Weights of a small transformer language model.
Size: 14 layers, width 384, 4 heads of 96, MLP 1024 SwiGLU, vocabulary 4188, 28.8M parameters.
Architecture: RMSNorm before each block, learned positions, no biases in attention or MLP, untied embeddings.
MLP neurons of a small language model. Each row is named by its layer, matrix (gate and up: input weights; down: output weights) and neuron, and shows model dimensions 16-111. Each number is 128 + 24 x the weight over its row's rms, rounded and kept within 0 to 255. Numbers have three digits each. A neuron's up and down rows have the sign that makes its largest values positive.
After each neuron's rows is what it responds to, as a language model described it from the Wikipedia text at the highest values.

L2.gate734:135140112154145128122112107123135128121136184135120167155137159122131180138123134131175164110115148140090162132074147123153120169145154130074155126130189097135182152111116104108152108108134136143166137128117079123148119081128126141128124148123164137107156174176160124097165112131140082102
L2.up734:116115123144128132156162117104116078100113150135159121107095100144140134150145096097191131172106159108139140146160117129121146141105132145081148132103080123123083103150157131148129146118127151147209119093124082084110135092122131129146130091159085092150104132150169161124135096137099140114
L2.down734:095124171130144098104091100111128112137118096134114128122125136149120137112155097128119132129096106179137129146162119099139097136099120133160115167145113151108043113127112172122108109138129158079124185144060141145088141123148122119063155123122105099105133136131148129144153104099141130128
Description: First pieces of split words like tra(ins/il/ffic), Pro(duction/ducts) and prop(ulsion), plus the words using/use and table separator rows.

L2.gate740:107125145100154083127130144111145114139074122105094107176094061063111101112095100125111124111147135103118110136135145129155151120131116136146137124150089146152166172099129163109126134109133115136121157120146134137106118150130112152138119109157145109109149126121134118152089135064101129145
L2.up740:114116127144138139090116105133182132149120106105131143130065106130153126111135066120115129133131077143173057107118112133139131100135135142109156129130118092164130127136149132121114126092139144129139123139175111110089134138084151147114107121160148117112113114133109152103121164095100159118
L2.down740:158120107147148113136183109137106147103150126161119159157147131136133122125148123143146135154152133130116089140156153067145160142130149139126149168131140132147133108112142133113119140196144153131117114185123098117099141137127179157146157129126144128094101122185112137124086104127125159156
Description: Prepositions and connectives that open a new phrase mid-sentence, such as after, before, about, due, over, plus began in biographies and FRA country codes in sports result tables.

L5.gate380:121090125119119132137116138115130164150130102122098144167113121134112167145113156133125101142130128102160138141133123162140113136074128121111119140161155151101135152087136132140138109148167123102075127124165136185127162101140100185178128126128132145133117140148088160095140118145146128160
L5.up380:105090120131129096122112117065134130115098109179114127140154216097173175124112171082102153123131111119106133133176161092133128148104149143135132105120107099144104098108112139082148100134090123119135141144146133135093171126111141108122148139159139137126130068119075153137104144133094147094
L5.down380:138144125107121163096151176163131145102117147162117127188140113118152081125148112110099119121099073149120135175105152162155133138103139166147090082095149113134130115142165129106146103112142147177117128125107115191162123133110108108112155092140137132132143115153093159129104150150095171134
Description: Newlines ending infobox bullet lines (Length:, Career titles:) or table rows, before the next - or |; weaker on prose determiners such as the, his, a.

L5.gate263:142174103138122144175130137131162120111144125122102100142075113120137141143115172133163145101101107155097133130127136104128106173052131150141155128151133127113129110091148156135115117136101138154104118126122179177152113173166065134093150166131101102128170130092140109113177107198140112138
L5.up263:202142126157138127111135132097105129102099115133157097134121118105088097119125135138136103110136101106151125140130199156162127159133139080141121086114097104129146167091130126143117083091078145146159084086104086138117087157138128142159156101103150130138110120133145167087139130155123158112
L5.down263:073088130114111124122135130130136138115172086155120108147135143139160108117082098155114119119145134162129085135128150127104102126145125118135159125117125148135125102143106128156130092139159138154141145123147132136114134151126146161091122112126162135117102136185166117143074123102104132123
Description: Closing == or === marks ending Wikipedia section headings such as ==Career==, ===League table===; weakly, verbs like has after a subject.

L2.gate422:135131136106162154117143113134140143124129135149154156150120155164136126140145109129124077124137150119119064154149163107108114182125155181111110116166122124117139081119088134122133078109148157116109149084137149170125140094145095184117149117107131160116081127142143160085159132105140157138
L2.up422:114165123122128123135111130113151106148127116105128157135109169129141137107111149147147065118150126125190127175107129120128132160092161112145132126148127116141149158127112099144093140087134099150135138124099145109079099110136161092147123055109136146168088119200141120096141135078108119112
L2.down422:108147146124125083164131139114121128132120152106140113157148121118160140144134183140136114119132147125131141141150095113135125143141077168108119089122141096133117139126111138145118127132096096177153170089088135146134126098147087139113110161136138137144100142112125102114130146111127120108
Description: Word starts or pieces whose completion is nearly fixed, often in infobox and table text: digital download, football ground, Home colours, Golden State, shallow.

L2.gate1022:132156124089140156127118138127131138160179113128169154157085130122169074143142133121155118107109153103184132106151130118113108141111139114153131100153122106129127131126139167136123147100102124104141150147108118095147156140145120144121129121152119119127135131144103121149091119172146123164
L2.up1022:122170109116139150155120114149097120144110155142086078129131106112123154138123099145176152131144149101133109144128137122104158164141127095142111147113109162104151108133146101149127136128118103176112146140145136148102120137150133141130126131110106102134124140157097125115111105122153161107
L2.down1022:092114111134133137069128082110187137132144134110146160109091145113120104123134127111113129152114078135132112147109132123116154098114121116187122160127120151138119135162080171089111098147119105096123138127181136114145132155101152122129070142169126114103085101121131135090105135140084105123
Description: Nouns, suffixes and years that end a noun phrase right before punctuation, mostly in arts and music text, e.g. style, band, nationalism, 2004.

L5.gate105:075136135115145121100148118127123104137179118114104120155111130160096124114137122081131096064125140106124118128123130113128172154115158159134104143137101125140114092112104141140097109091163098126143148129141138150064123129147136152134156149152128135072156159135114132149137137136155136149
L5.up105:146141140078116063097087138145141146086125168127133138173159139139107147145106147114147121137137131128182124136146133126112137131139092161132149167127134133149086112133127121100127092121129187119173139107109174109128119111142115166134116151122120132137103137115104106141190121128145108143
L5.down105:069096117088108188097113124129161147097126122157145123154142145150160153137122151082147138122137092113116126109114141111145161143176120074132165114154114111163150100157094133154076057145142147110135092139142144093126071133117149148099120145129179135124087147159144121104122119135089180140
Description: Hyphens joining two parts of a compound word or name, as in father-in-law, Brunswick-Lüneburg, vice-minister, cave-ins.

L11.gate467:130150175146112153108132096181158160140122083065138117168108076150152082130100138099103125140116124106121086142139149150110097086127113145129141146105106097077144121105126089156118133132111132114175121130088111105146129153154112195131137141139180109121117127099111139107124123099100154140
L11.up467:123141128117108126055165119155132167112119103123131088135113162112142132111146112143112153179139082165118102123124119136209185118107103163098171134129113133084107112159157147116146098143143123128115130128142097136104140107143113124129104112115150135183148141146123106110124138118118106166
L11.down467:148160078144149096169118148141130106150116109122147132089109075130112134174149073160114116144098152138091128160118159102104126114121148153139138158107120133104137117110091128115149155151095165107110124110113126145156156101120079144134110153132117183100129122114140089139146076146128124097
Description: Words just after a person's name or pronoun in Wikipedia biographies that start the next life event, such as was, he, later, early, who; also mid-word pieces of surnames.

L11.gate571:095111143086158153152091128137135095144112124114108130138103144123114140096133124149138167100140107096125131133100113102110117148164153119085123127121156149100161142144127146096124107120140167112172095197101134134107116125147119129141102125127134118099154157111133154130119141137136109089
L11.up571:099129142142130125103112108135106102136119100145157164150112094161133124142073134111107092108144117135129135139160120099134090106123115102112130131145109105124146091109142112118155124108066137114121143165088135153150139082116090119083126108097109140140125131182165191130124095156106095118
L11.down571:120135134162101137106158134094117173171141107170132101077144112110109139165124115151102095124121133135119093146135111133143138136076103128118133109154107125150095151171142122115132138131180094129135111106113119106139091117189132103135112118164159121087132104095179123136145154144096168129
Description: Tokens opening cells or values in Wikipedia tables and infoboxes, such as the rank 1 after a header row, pipes, and colons after labels like Time zone.

L11.gate829:153140105152135115106145085164202145129132162081147130130147124144121094123108125117201189114143093097126131110103153164124120118122118123124111131135134128122148151121127078101130112127129101135100138128160116112137101116148119185127093147096129113125154150079131160145112161096114105158
L11.up829:119099129111186183128118139108150149096136152129108115096108154112158122120098113122147145123116102167172117121144158160130161162105114136083134161144159145093094144148151138143136134154105135121086110134099100130115104126125104143132159124117118121101130148140134146154167111106149135139
L11.down829:150111160125117099161172143145127143143099125101138121109126113117134080134137125131127132158121129121150084113098093113150111164125117111125142204139128115120107110177150120111111098111092116109124087119208162105197148115133155147173150093137088149132123118163152141106100114099111087134
Description: Closing equals-sign runs (==, ===, =) ending Wikipedia section or title headings such as Club career, Cast, Description, and the newline right after them; also St starting capitalized names like Sturm Graz.

L2.gate829:155133162088144103089116169185115146133114139155114134121130095150097101104114157095149135127149128132166123099086124091138173123148144173174090140168088083146143127137105114127120062139155157138095117095131165109143143156117120105087134159133111130131128106134129123112136140125129139122
L2.up829:145152132100124113154132143097151108132120128101109168144123105123108131157097124148113148130130101134159127177107125125132137148141106110136119113180109127114144093153109149139107116114157140143149084092118173048136135146099110094137158163099125124145119108109128103111128141068127139102
L2.down829:121152080147104133107147104076129124137137130133138140108121137123142133121142141151102131111115133096126136134110108134146140151152115111130128145133147127140160075156107135149107132121125162121128118109115147125123110180158118170136124138123133129141090145091154115124166082098108107111
Description: Nouns or word stems for creative works, professions and fields, often the first piece of a longer word, such as journal(ist), novel(ist), leg(al), liter(ary), book(s), film, album, plus "final(ly)".

L5.gate537:160159139123147107125129122181138119109103108111156125103122107154155068106111127155142168120125137129169124084131132116124113140155139128168083112107130111089127122156083133141087128110141163120120143153122140114166123121170081113125102132112136134105083127130114132135093127120103121139
L5.up537:152127125104126130111141117161115153148126074144145145111147165124148119141116167104117114122153120106135194103090118108123143127145140166106111146117080141122128097111148125141091102134101125132098163128159170147131135131152085121148113165147091147095158150122137158103123103129142162123
L5.down537:157159129088137093162116108090103136141129095156122104097099138096119111116124107140062121156120128158121116139128129177115133102113146094110140139167164157085137146107102121089132130146132136151145124113120105130124142129117061151160089096145108072098084135102116166119136153134127123104
Description: Generic nouns naming what an article is about, often after "the" or a year, such as 1926 film, the company's, footballer, album.

L5.gate741:144169118134126121132093136110153122166155087123095092110118104101094134111094152155155132126138149156150083154149124144124122137121100138137109188100140101082092124119119158111122128123126119128101122129083113145078107096127113127133157093158147138154117143112215126159121170133117120130
L5.up741:114132112088111123098128093137110130163145147127138130108147097133088123109129156106152123142131133148169159091112175119125093135135095124118141112118121103158112071106126117133098125146159130172142121106154176119104180117084121150157143140148156160143117097119130129136121133054104137134
L5.down741:130104099103133103138109140141097097105122126125130091121043071118106122137110169146146126131139097137092142103132119143133129152151133145122104124132095102092168148152127131099149114123131118090132120080167122128117112104146086144067121084124141121145158119105104090177136155147123169115
Description: Mostly fires inside structured strings: InChIKey segments like SA, semicolons and bars between team abbreviations, and degree signs in coordinates. Weaker on mid-word pieces of rare names (Burckhardt, Gwathmey) and occasional verbs like is.

L11.gate288:138149120173078096136111140154138107134131121110128142123061115102135089148142143145117138173115156173120141111135106084075129122134108142163105111120131128155097140144183135132123146149127128140148113109122102134146097147173162113106100103096179116167163119130093124187140108129151112122
L11.up288:153149102092145118139133160166118117108151177084132129176105119100140155122127147146079140154146103149172140123160205153146112105117115108140136156146142157136121116132146123095135131107113099165124122103097122173142134147148150091126128142095169102156114144105102132169152164136155129152
L11.down288:096136126166168123113124128129113092104129120122102160162105169101128128121124098129126119172160134136145132113138142125101111084141073114168130136109110133107140146135123141121099121124140149099159119130138141113118150131128077093111107126126155109157136123144123160153186128183121152106
Description: Word-piece tokens inside proper names and numbers, such as author initials in taxonomy lists, year digits in birth dates, and rare surname pieces.

L5.gate161:107069129143121146142121133149175126144136113099122102086155150141159130138116131103109126116113126126111129138155172087134138146098152151111137104115129175116074148109122120115135113165181097128150122142096139116152119138191139128116069148132105145067131150121155111144113124138127093117
L5.up161:108141093090116100133153119129135123141141092110148115096122152163109129107169181163146100122088111128143090111132157141167135143094127130132098091129167100149100104160140143140147132161118121098172127180116164141102127149101159106119061126123117126140112105154120104106185162113151116106
L5.down161:126125111100126171145136103153142168150139182159117142130125133128121117127083131130145133109109151146104079168133176135135152108104128100129122130124170161105127126109082165132164141134165174181083126138147134125112154145140109084148109090115117120134165131130132112114116135118160120119
Description: Fires on predictable tokens in boilerplate text: % after decimals in census figures (95.2%), empty or numeric table cells, and a/an/year after "is" in opening lines.

L11.gate193:103094136126145103111136060068112086126161089130136159181101159148110053109159126105121127118137119065109146167131156124145123096170127135109137114129094105079153118135159155100083135144094125085106114114112161121147149131173113131120131125100107151126114144131075113136137097143129133150
L11.up193:135089117164154131145081115122130116107134127132177114126172131133155106168107083127091106119120105123121178098146169135125137122139135162116152142086098113120092139127148134118101154113176169144172146115136103130094121141138128180126117091131139112143146128145131105134094122111107143140
L11.down193:162157145134172104086126139129124096084121115160155098155101138137102146135094132145118138122130102115088120119139092180181093148134145137115142109145163091128107136115158141133094143116104126137142136135094084131193151114152141123130107186149134161086099110121127160139120099129135104131
Description: Paragraph-break newlines after sentences, pipes opening table rows, and early pieces of split words (tra in traffic, ra in gravel, ce in concepts).

L5.gate58:090104056121170131056132103107145121104110129114104167118138116159105138136127081162125133161136107147109141132167132141143128126124099140099139123083133149161127135140136134138107143118116143114115094129093170163132060109144152093113101167085116129118131156074132138147173141106103098143
L5.up58:093135154122113110119128086141116170153092106144129158106103122126126159145057129114116116106120089083155150118131075100115175110087175100174105120159118114135091118121106149130114147112133085122070142107170129162084129115141119117125135171147159142139137107118116155151134139104103122132
L5.down58:087132113101131125187153139127141094125126115115126102120144119151128149127127112111175142167136133123111159115160168148126111147172104134135119149086126110113101153148127089133107148100138141085152111125196120095158136129104180107105112144125159131173107141135107090111127130145127101130
Description: Mainly line-initial dashes starting the next field in taxonomy infobox lists (Genus, Species, Authority, Synonyms), plus later tokens inside multi-word proper names, e.g. Supreme Court, Louis II, Harley-Davidson.

L2.gate221:127164149161136139080102085099113129149136155134130108176110109157151110131142160149107113145114132118141110097123149101172132138089134129118124116118150123120137104130165124137136127119170132101065125148102089181104167145110112149097175140097117123083164139116138124092121108104118099147
L2.up221:094125195146130160119116134125091146165120094179148133129119106148148136108119108138104130087110087079098127121168095108120097177085109156141088156133141126109133152155158099166133160128142099127140104118136117128131159122167108156145174126143134104081127124091131160106117130133127141110
L2.down221:179154152081134123159106135144113117145116141141124148079117157116085103105117113129141150128127148125146181108119104136098111101157096141127145142128109129147120151122106127138155095153142188144172124120090148078180111135161133159196142131120138143177146135147136113125120094146107113129
Description: Fires on nouns and verbs naming a release, publication or competition (release, published, Series, League, title), and on closing == of section headings.

L11.gate223:164103145137123110128138107179103094153113110127138131167157135145163108129180097140122146148164133153092128137160117161120095126167107112103110151139152159114134150136146169164143120121139139133143164063114103121165179086130127151134097128101122144107091095125085114128131120124124128146
L11.up223:078111084130132137156151111125143122137147138115136087101083114131155144153102100116133140122142107159142152120147119120120185110161150111153132126144116114134153146099106172086127083141108113138084126113097143156119141151136149102099129173099109114102115136118106188134108098135155118132
L11.down223:113100129163085134130133115092111124145131140151178134125158119136127101151119170187119105153159144122151111168110143131139131114124141111125147118180154120087120124097143150142128117155125149081099116150094126124160140140144101136135132158156127126122132141103103076131143113142143165147
Description: Final digits and decimal points inside numbers in census and election statistics or tables (15.2%, 3,591), plus middle word pieces like inc-or-porate, suff-er.

L11.gate868:102123132144149149127150151124128120133142124203070104137135078161098122097119099154166075164117132132127116117197122119088136124137168099143087127160128127136142105162155122090152118146151125118133126131123110153138092124155113123073170130097116102112095182117102138138107113143117159087
L11.up868:134186137119096165144089144092126110137123154154132091120126143149127104173133162078104105141136109151133136118144151152121122142137106123126150116098103131122095143182193127088089126107180159120144110143095123143121141127088070115121111138122119111085105144126120106171154137132124123130
L11.down868:132149100107129119110109137111134146140096151073136127138128162128111147142151115135091111164085084132142137105120125123114129128097081133144142152118130104139090136137111150149153150109109090139155133134092152123162143179093129136121100138176150125125063105174121155139152119160132108125
Description: Final piece of occupation nouns after a nationality in bios and name lists (act-ress, footballer, volleyball player, engra-ver); also other word-completing pieces like spotl-ight, tapro-ot.

L2.gate762:102111159135125108105136111104062108113130137136115118119141141094157140118146112126134177079171139145142140121134122135158179117125106105162166145124100128116152090140166095140133129119131111137130124086150149086096172161103133132127148136140133104121127126143148092140112088080116130146
L2.up762:112130148162146154145110141141095166103119169128151140127162118129121130113108117096095162102154131099152131142119094132087087114122155101144145136143104128097130135117094138169115101092111120095177127124125159135128146163126091174155124099158130163124100132115131175117151109125158106149
L2.down762:107097117141122121121103156113116095132125134157124136133167098157118116069131088181075169114137130113120141126098138129168125106132130153149148115101155136096143113145130118141125146117117171109189136125146175120111100164113061120180076148136113115112147160149192132126110105073147125158
Description: Opening or middle subword pieces of words split into several tokens, e.g. coll(ision), enc(rypted), indic(ates), Cap-ac-ity, Char-ac-teristics.

L5.gate1014:090131155119123142085174156116147112123114141128106085107141091154147126098121123162105150163126090099118134042158182134133137161113147155088126096142151127109170110116132137088116098136113121156082114153116137076131112122169191114128134158156125102088149186142134121149139102096097108135
L5.up1014:185105118080097098185077120124163076085149100175138116118144146115118165100123098103127128152092115110138079158121126097131101117115106150121122152184093134136115161109135138169162103136119136128149137113138180126118147107130094091152129132107106158112160130152171138109095089113129112125
L5.down1014:186143120121135124114139118095161108133123111143089089087098167121156120138137132121108147150150150114081164119147106153106140129142153158113144132150109149116126129123134105125123133158144109102116130133126140103140150121131093125145154108105120151114102180134150098122102132152130151152
Description: Relative pronouns and clause links right after a noun phrase, such as that, which, who, whom and while, in encyclopedic descriptions; weaker on nouns like children.

L2.gate367:109157150112098119126140094096106071119147128152116151141120115144115133167127127123158131143112141081106100101123118108126142122149189177123116128123135142136117096134107116087119139170174105168132127115150128161136117099154155125151132098125131144093142131134121129154149116138148128136
L2.up367:074130120167146097107167143082125148108113142117089128187193141146077143157138111158075127116067134120120149117171151111124155098146111143114149128085108106146117122140132134128172113160134125148108150121120136104093120082094173134111136150144120127096168125145117113146105172155092117089
L2.down367:109062122121113138105112121146190103146116081163129082128116143182197113135127145114147161102149126163163137145108103127170125081123127171136140161109094154128100123127146127152105124117117138106112132111159181169123121156135145105081136128162138141137162092124109130136149062116101144142
Description: Fires on line breaks after Wikipedia title or short-description lines, on "from" after verbs (found from, received from), and on mid-word pieces (end|emic, fl|owering).

L5.gate533:165149108134100084097129145093127132095118115135160119118158103107093149108111154139106139113098161172104118148114117145113112104138120137119136147165130164127138110149131132103109144121115125132124127144078130143128124106112146139134122159134163126113202092114127112136120115166153148108
L5.up533:157149162090130186188132153137141124140157136132138152146092151123106125156102185125161141114128129128109145172135098142126146130081135141158102132142132131068133064176100096136130137156145108130126149132152133138154143157126158131116123131119127123166119079172143078129129107116165116127
L5.down533:115116120146123131133114139104132126127146091130127131131134149169145134126176123122123116106076137118125122150151140111129141111138117134138122119132122126120107113139166152126083106137133113114117138110120109149106136147119111127110158129115178128116097109112123177124078114169156116118
Description: Parentheses, semicolons and closing marks ending short qualifiers inside table cells or lists, e.g. (DEN), (nl), medalist(s), born 1991.

L5.gate44:133115148115137151127131071135154128115141136130155139136180150119117134125138146084130119125105108129117109132133123114121136102122116143132073073129124119134125034151189067155106154140125106147117150154168139138115090135166131140119113146106097140104123170126151131161113152121113146115
L5.up44:160148139127140118128123115146117139134128137102118121089159173152156170129109128121145135131148139117108126145153146134130157139134073139117121151128080114137119130130134139155144116127158166122121114181123128154114131118114148131134154136139152144146111161079114143148144120127150134159
L5.down44:086142151167091132139140107151172146154112127124110156099155124113112103118121098146150160139107121114160140100094106140118104142121139121115136157086133116084154173102135123146175145092126117118113123128154125111123137136164099135103148107145126139125134117110140131174144126148208167172
Description: Word right after is/was naming the subject's status, especially one in "is one of the", plus player, author, leader, champion.

L2.gate562:069142165112141145093110159119167090197128120133154134105147140138113107130165163118103152121105143093109112154136133094120117141114100128097148147109103144126125139149154133132101130161099088121133129121122142114156147124080105119093090131121097121113119104155178122108145091143107127089
L2.up562:123101122152158117109083153089126122145111116161121104094154203119113099138097139091102160084107150135144137153117153153122127125126126134146114149133136147129062093137119121128125114156123202119118120122114142106108141133088113116099072145140134118154098134151120112175132157181126165122
L2.down562:098133156109085128156071104148153092112142115163151127117081130109125140126112111119108119100143125135114105131150107135124147082107147111142120121157120156116138147111119129142119139137107111108130119140111183135174132185133166134143128139143121138129162140104123152167143165159145167115
Description: Mid-word pieces and separators inside pipe or semicolon delimited sports and game tables, such as Bas-eball, Role-play-ing, P-ens-ke, or NWS.

L2.gate943:117128150118104115138166110117068136180109109170180139132122115118119168146142114142151154096125135123103191111102139132117110151123122128124171118149141117100112117069159111106107138112116179132105145127120146173135138113143138105113122163090084135157126149134127129083128115180137122140
L2.up943:123118128104172133136183162122138105145150094107121121139133132183120145109123117122119167137091132115081131110150153158125149142118132073124128129110117148121153166147139169107157112115109091100114122108150114146138142113146105142107097111141121108141127118126180174140125155104167136129
L2.down943:095145104139111105104174128127146131104192117139145147135118119132130098116158148138076144120127125153109146094167090146126109116154087146086114122140140146134118129135131117150132141170140177103128100087087127139143093128098122159156127109110116141110148149172116122124122132159141101138
Description: Word pieces that begin or continue a longer word in encyclopedic prose, such as ric in agriculture, ior in junior or interior, se in seats, plus a few whole nouns like level and red.

L2.gate1002:095129128164120151105111095137165116141110139140137126130149137104138144120167148119156115128118127135130108139129128124097079107119142119107161129065150073128137084157174137102149144156126094152159140109134136175111111110127137109124132117109113130096111091171121114103136144129106118134
L2.up1002:079120145139127079104134137119184173110127101127150131098111119099162111150103088119183087137116134126122125175128097135112092131160133120124127155100090147121110065117147112137152137132126137162099126086145145200117148161108158131127155152124098143135089088111104147103098115126168143092
L2.down1002:180108113125127127173185150121138120117151109132116134148131156142140105151101129113123131127150089085121118110132091105137172162134117125139076130140095138169145150088123090127114172135146134120146132175127092096137107114150105106136127160121133136104144163123107127120163148126120105120
Description: Three groups: "family" just before a taxon name, first tokens of infobox field labels or values (County, 51), and clause-linking "which", "by", "before".

L11.gate849:156124110143136133140135108105095117127169149137143093106165138132132113146126156070149165154117074101142148146141129157094184136099104074105122144115148134125149108127163115161119063104136127126130069160165125162115101134133112143128170129137123128167157116118137103134143141145123123129
L11.up849:135164154116113078169120127095151111162131132141133141120149146151152102092129113156094112112121176120100137141123147160099140094114055110068150073115072078130147120087099122104145107132176141120117120135154120135134122173102100121156122140179123104127126128152120087143111150113091131113
L11.down849:180106144132138135112170101134118141116088129147148114143104162147123135102122130109145123122145142124125094135151144121117136130092128155148081145101128116135124144120187113158119091095092120137159116156047130119146057129112138136108175147121108134133111130095138158122097136117136143155
Description: Short first pieces of a word split into several tokens, often capitalized, in names and titles, such as N(ext), N(atural), Mech(an)ism, J(ocko).

L11.gate861:104141142132116124091100104158146141145142170163122140127144139150162126134146164122138109121137115119178123114162139158135133143117201114120102153108191091097091140068141151130127145164111157076152104094154096121120119151138129137164148142097130158136166134118113127098125122139170149099
L11.up861:107081131125140121153114105126153134132060093138165157149124121107109096095108133124102133174108146152143134100145148152116108125144119137170167102090145145132139131161133107115114130133133117106115122117112096131134095094119125126161115146153155154150103148133165120126125188094134110091
L11.down861:123122116178153144135145134133102113138161095136075160105142110132128086178158156112176140083100100101126124121149088100111193111150147132134130098180140102091121159130161157183086188129104127143112099164097114157148141093093143139131137150142089123076093122111107106141145131122162102124
Description: Fires on tokens that fill a predictable slot in charts, rankings and tables: Billboard, at number, year cells, table pipes, word-piece continuations like nickname.

L11.gate781:105138126128131151103150140103087100136146131090132119142114162151155083120130127097111132139146158104107125100120150132118136154131127105138112121121101120123174127151144126147136111099132105103147148154130080144163153140153147139114153146139110154108185135100137063184173152150153112129
L11.up781:169116115102164076098122103135111142141118136138126195179062119121088147186148126135111145162129122135144109111126139116134076119097116106145132161128074121145149120118137118115098129113123135133146106133131154155126122139148121106146108100124080156089129141141112128149114152119115154133
L11.down781:073126093117104102107150110110121121132155099088140125143130152155147096147131132096130131106168114145132107104165155140158103122147172164130124135129141099174108105117107109078153106119118116157133139135115128142140159108133140150138091086095095113121101113110115112138147122111098107134
Description: Month names and day numbers after "on" or "Release date:" in film, game and album entries, plus credit-list tokens like producer, Starring, director.

L5.gate217:152154107123147126106149117161111149140154103112114105158106098126108147121159145123138127147149115182119101117073145158119142144114150133121146154150133125161149132092145105113147151087139081195126133125137113177116125122125098108135109098112108130073097130126127096092091103124138119111
L5.up217:128104110142103170102138156119164146134121095093146121177129160122152109172124109172114112140112127146153133152131149144153093092100142138100123152134157146170113146136124112161151125119124163106153125107113145105144145130137125179154106152159145126115096148151095125138123113143148103139
L5.down217:122114124099116175124118097148090128139094092126114198163117147147107114089164162122127184133125104160170159120134123154157122125127087117166139110121097142166140091121082149135122116111136189112155110148126090141174119128119122118111130116130156133123135105150138142114122166084142097164
Description: The main verb or auxiliary right after a sentence's subject in encyclopedic bios and descriptions, e.g. He had, X is a, He also holds; also "Republican hold" in election tables.

L11.gate367:137119154121096124146115105076108136184131121138099114152167131145136125118130109143124051146113150135122109176148118132133139128119184161127117115119114097149136113153157102105135149099110109150142154131142152187092155122117090140155148152124113107130141166129123127128136084164104139132
L11.up367:134150128099138146159116148092157184164129088135126118095122132108135121131093161124117100102098174143147137127149148112118119141151149115082146137150118104111110189160123163134132131135149089140102144096126114144113137101120118128119168125112152169101096109094108142145098112124111139131
L11.down367:118183110138135125119110079135136113125094107158135145116083135149149109205150145190141139122130136133113111104144150091100128130113153131084138126174112114102129142164131170121123173175139127123132096099122138111129146136158112150144117156140111158130122140125120140101120118127095130126
Description: Highway numbers right after Route, US or LA (Route 10, US 84), and is, was, located or lies following a place subject in geographic text.

L2.gate745:151141131109086163153149110171128131136093140151112137151110139141108064142121136146193119130125143090159102095131085102113155119109174105120107093108152151140166117130103082137119113156095136102140131120116100183102142149149144129143129080150100154122161140156173158108131113088135157082
L2.up745:139138159126102130156118132121127125130087146159125146086106144167137125144123118130151081098107126096120168114115121107152143138137074111082132141108127086139129119146087121132131161146126139095149094150106145130099125121179154133124111109118148126129142110097154154098129142123140155090
L2.down745:096181144140148158170113139116130116126129146134101145082144154134101122102145101126166150139078097152155139136099088114130119156111127144143114058130159120100169103098146157123127135112134140122111117149091125140095108152147152118109112101118156118144111141115111141091086143126097148119
Description: Nouns right after an article or modifier, especially player (the player, Academy player), plus split-word pieces like consid, conn, iss, and iz.

L2.gate206:105143124121089145118088102092113168127155088117145120144137122153127111107094094124113089113102169095104113115125154088117128159078101090106128123117139158104066117142135151157109152128122152096152149129136110125124125092138137123108156109126146173104119155098137168116123165142111161085
L2.up206:103134151158104138160132149114120131132147116084154122137084153139107158145130127147167178120143105118129160139112131155139157122105106162146139087106138084129155122142136087164124191093105121116117107150136092093165154118130090119113126119159095115101103154135140126120118140157155137120
L2.down206:147180121100134095129074128110101168153147136128149097143148129176148103146083070101185099117134136108137151159132103125139125122148111099142156131124162138114125140110113119101101139120137113106107136130150078159170103139106117148127139101156101129098090151116152147140109135135113150159
Description: Common short words or word-initial pieces that open a phrase, most often "new" after "the/a" (new football ground), "how" before "to", "good" in goods.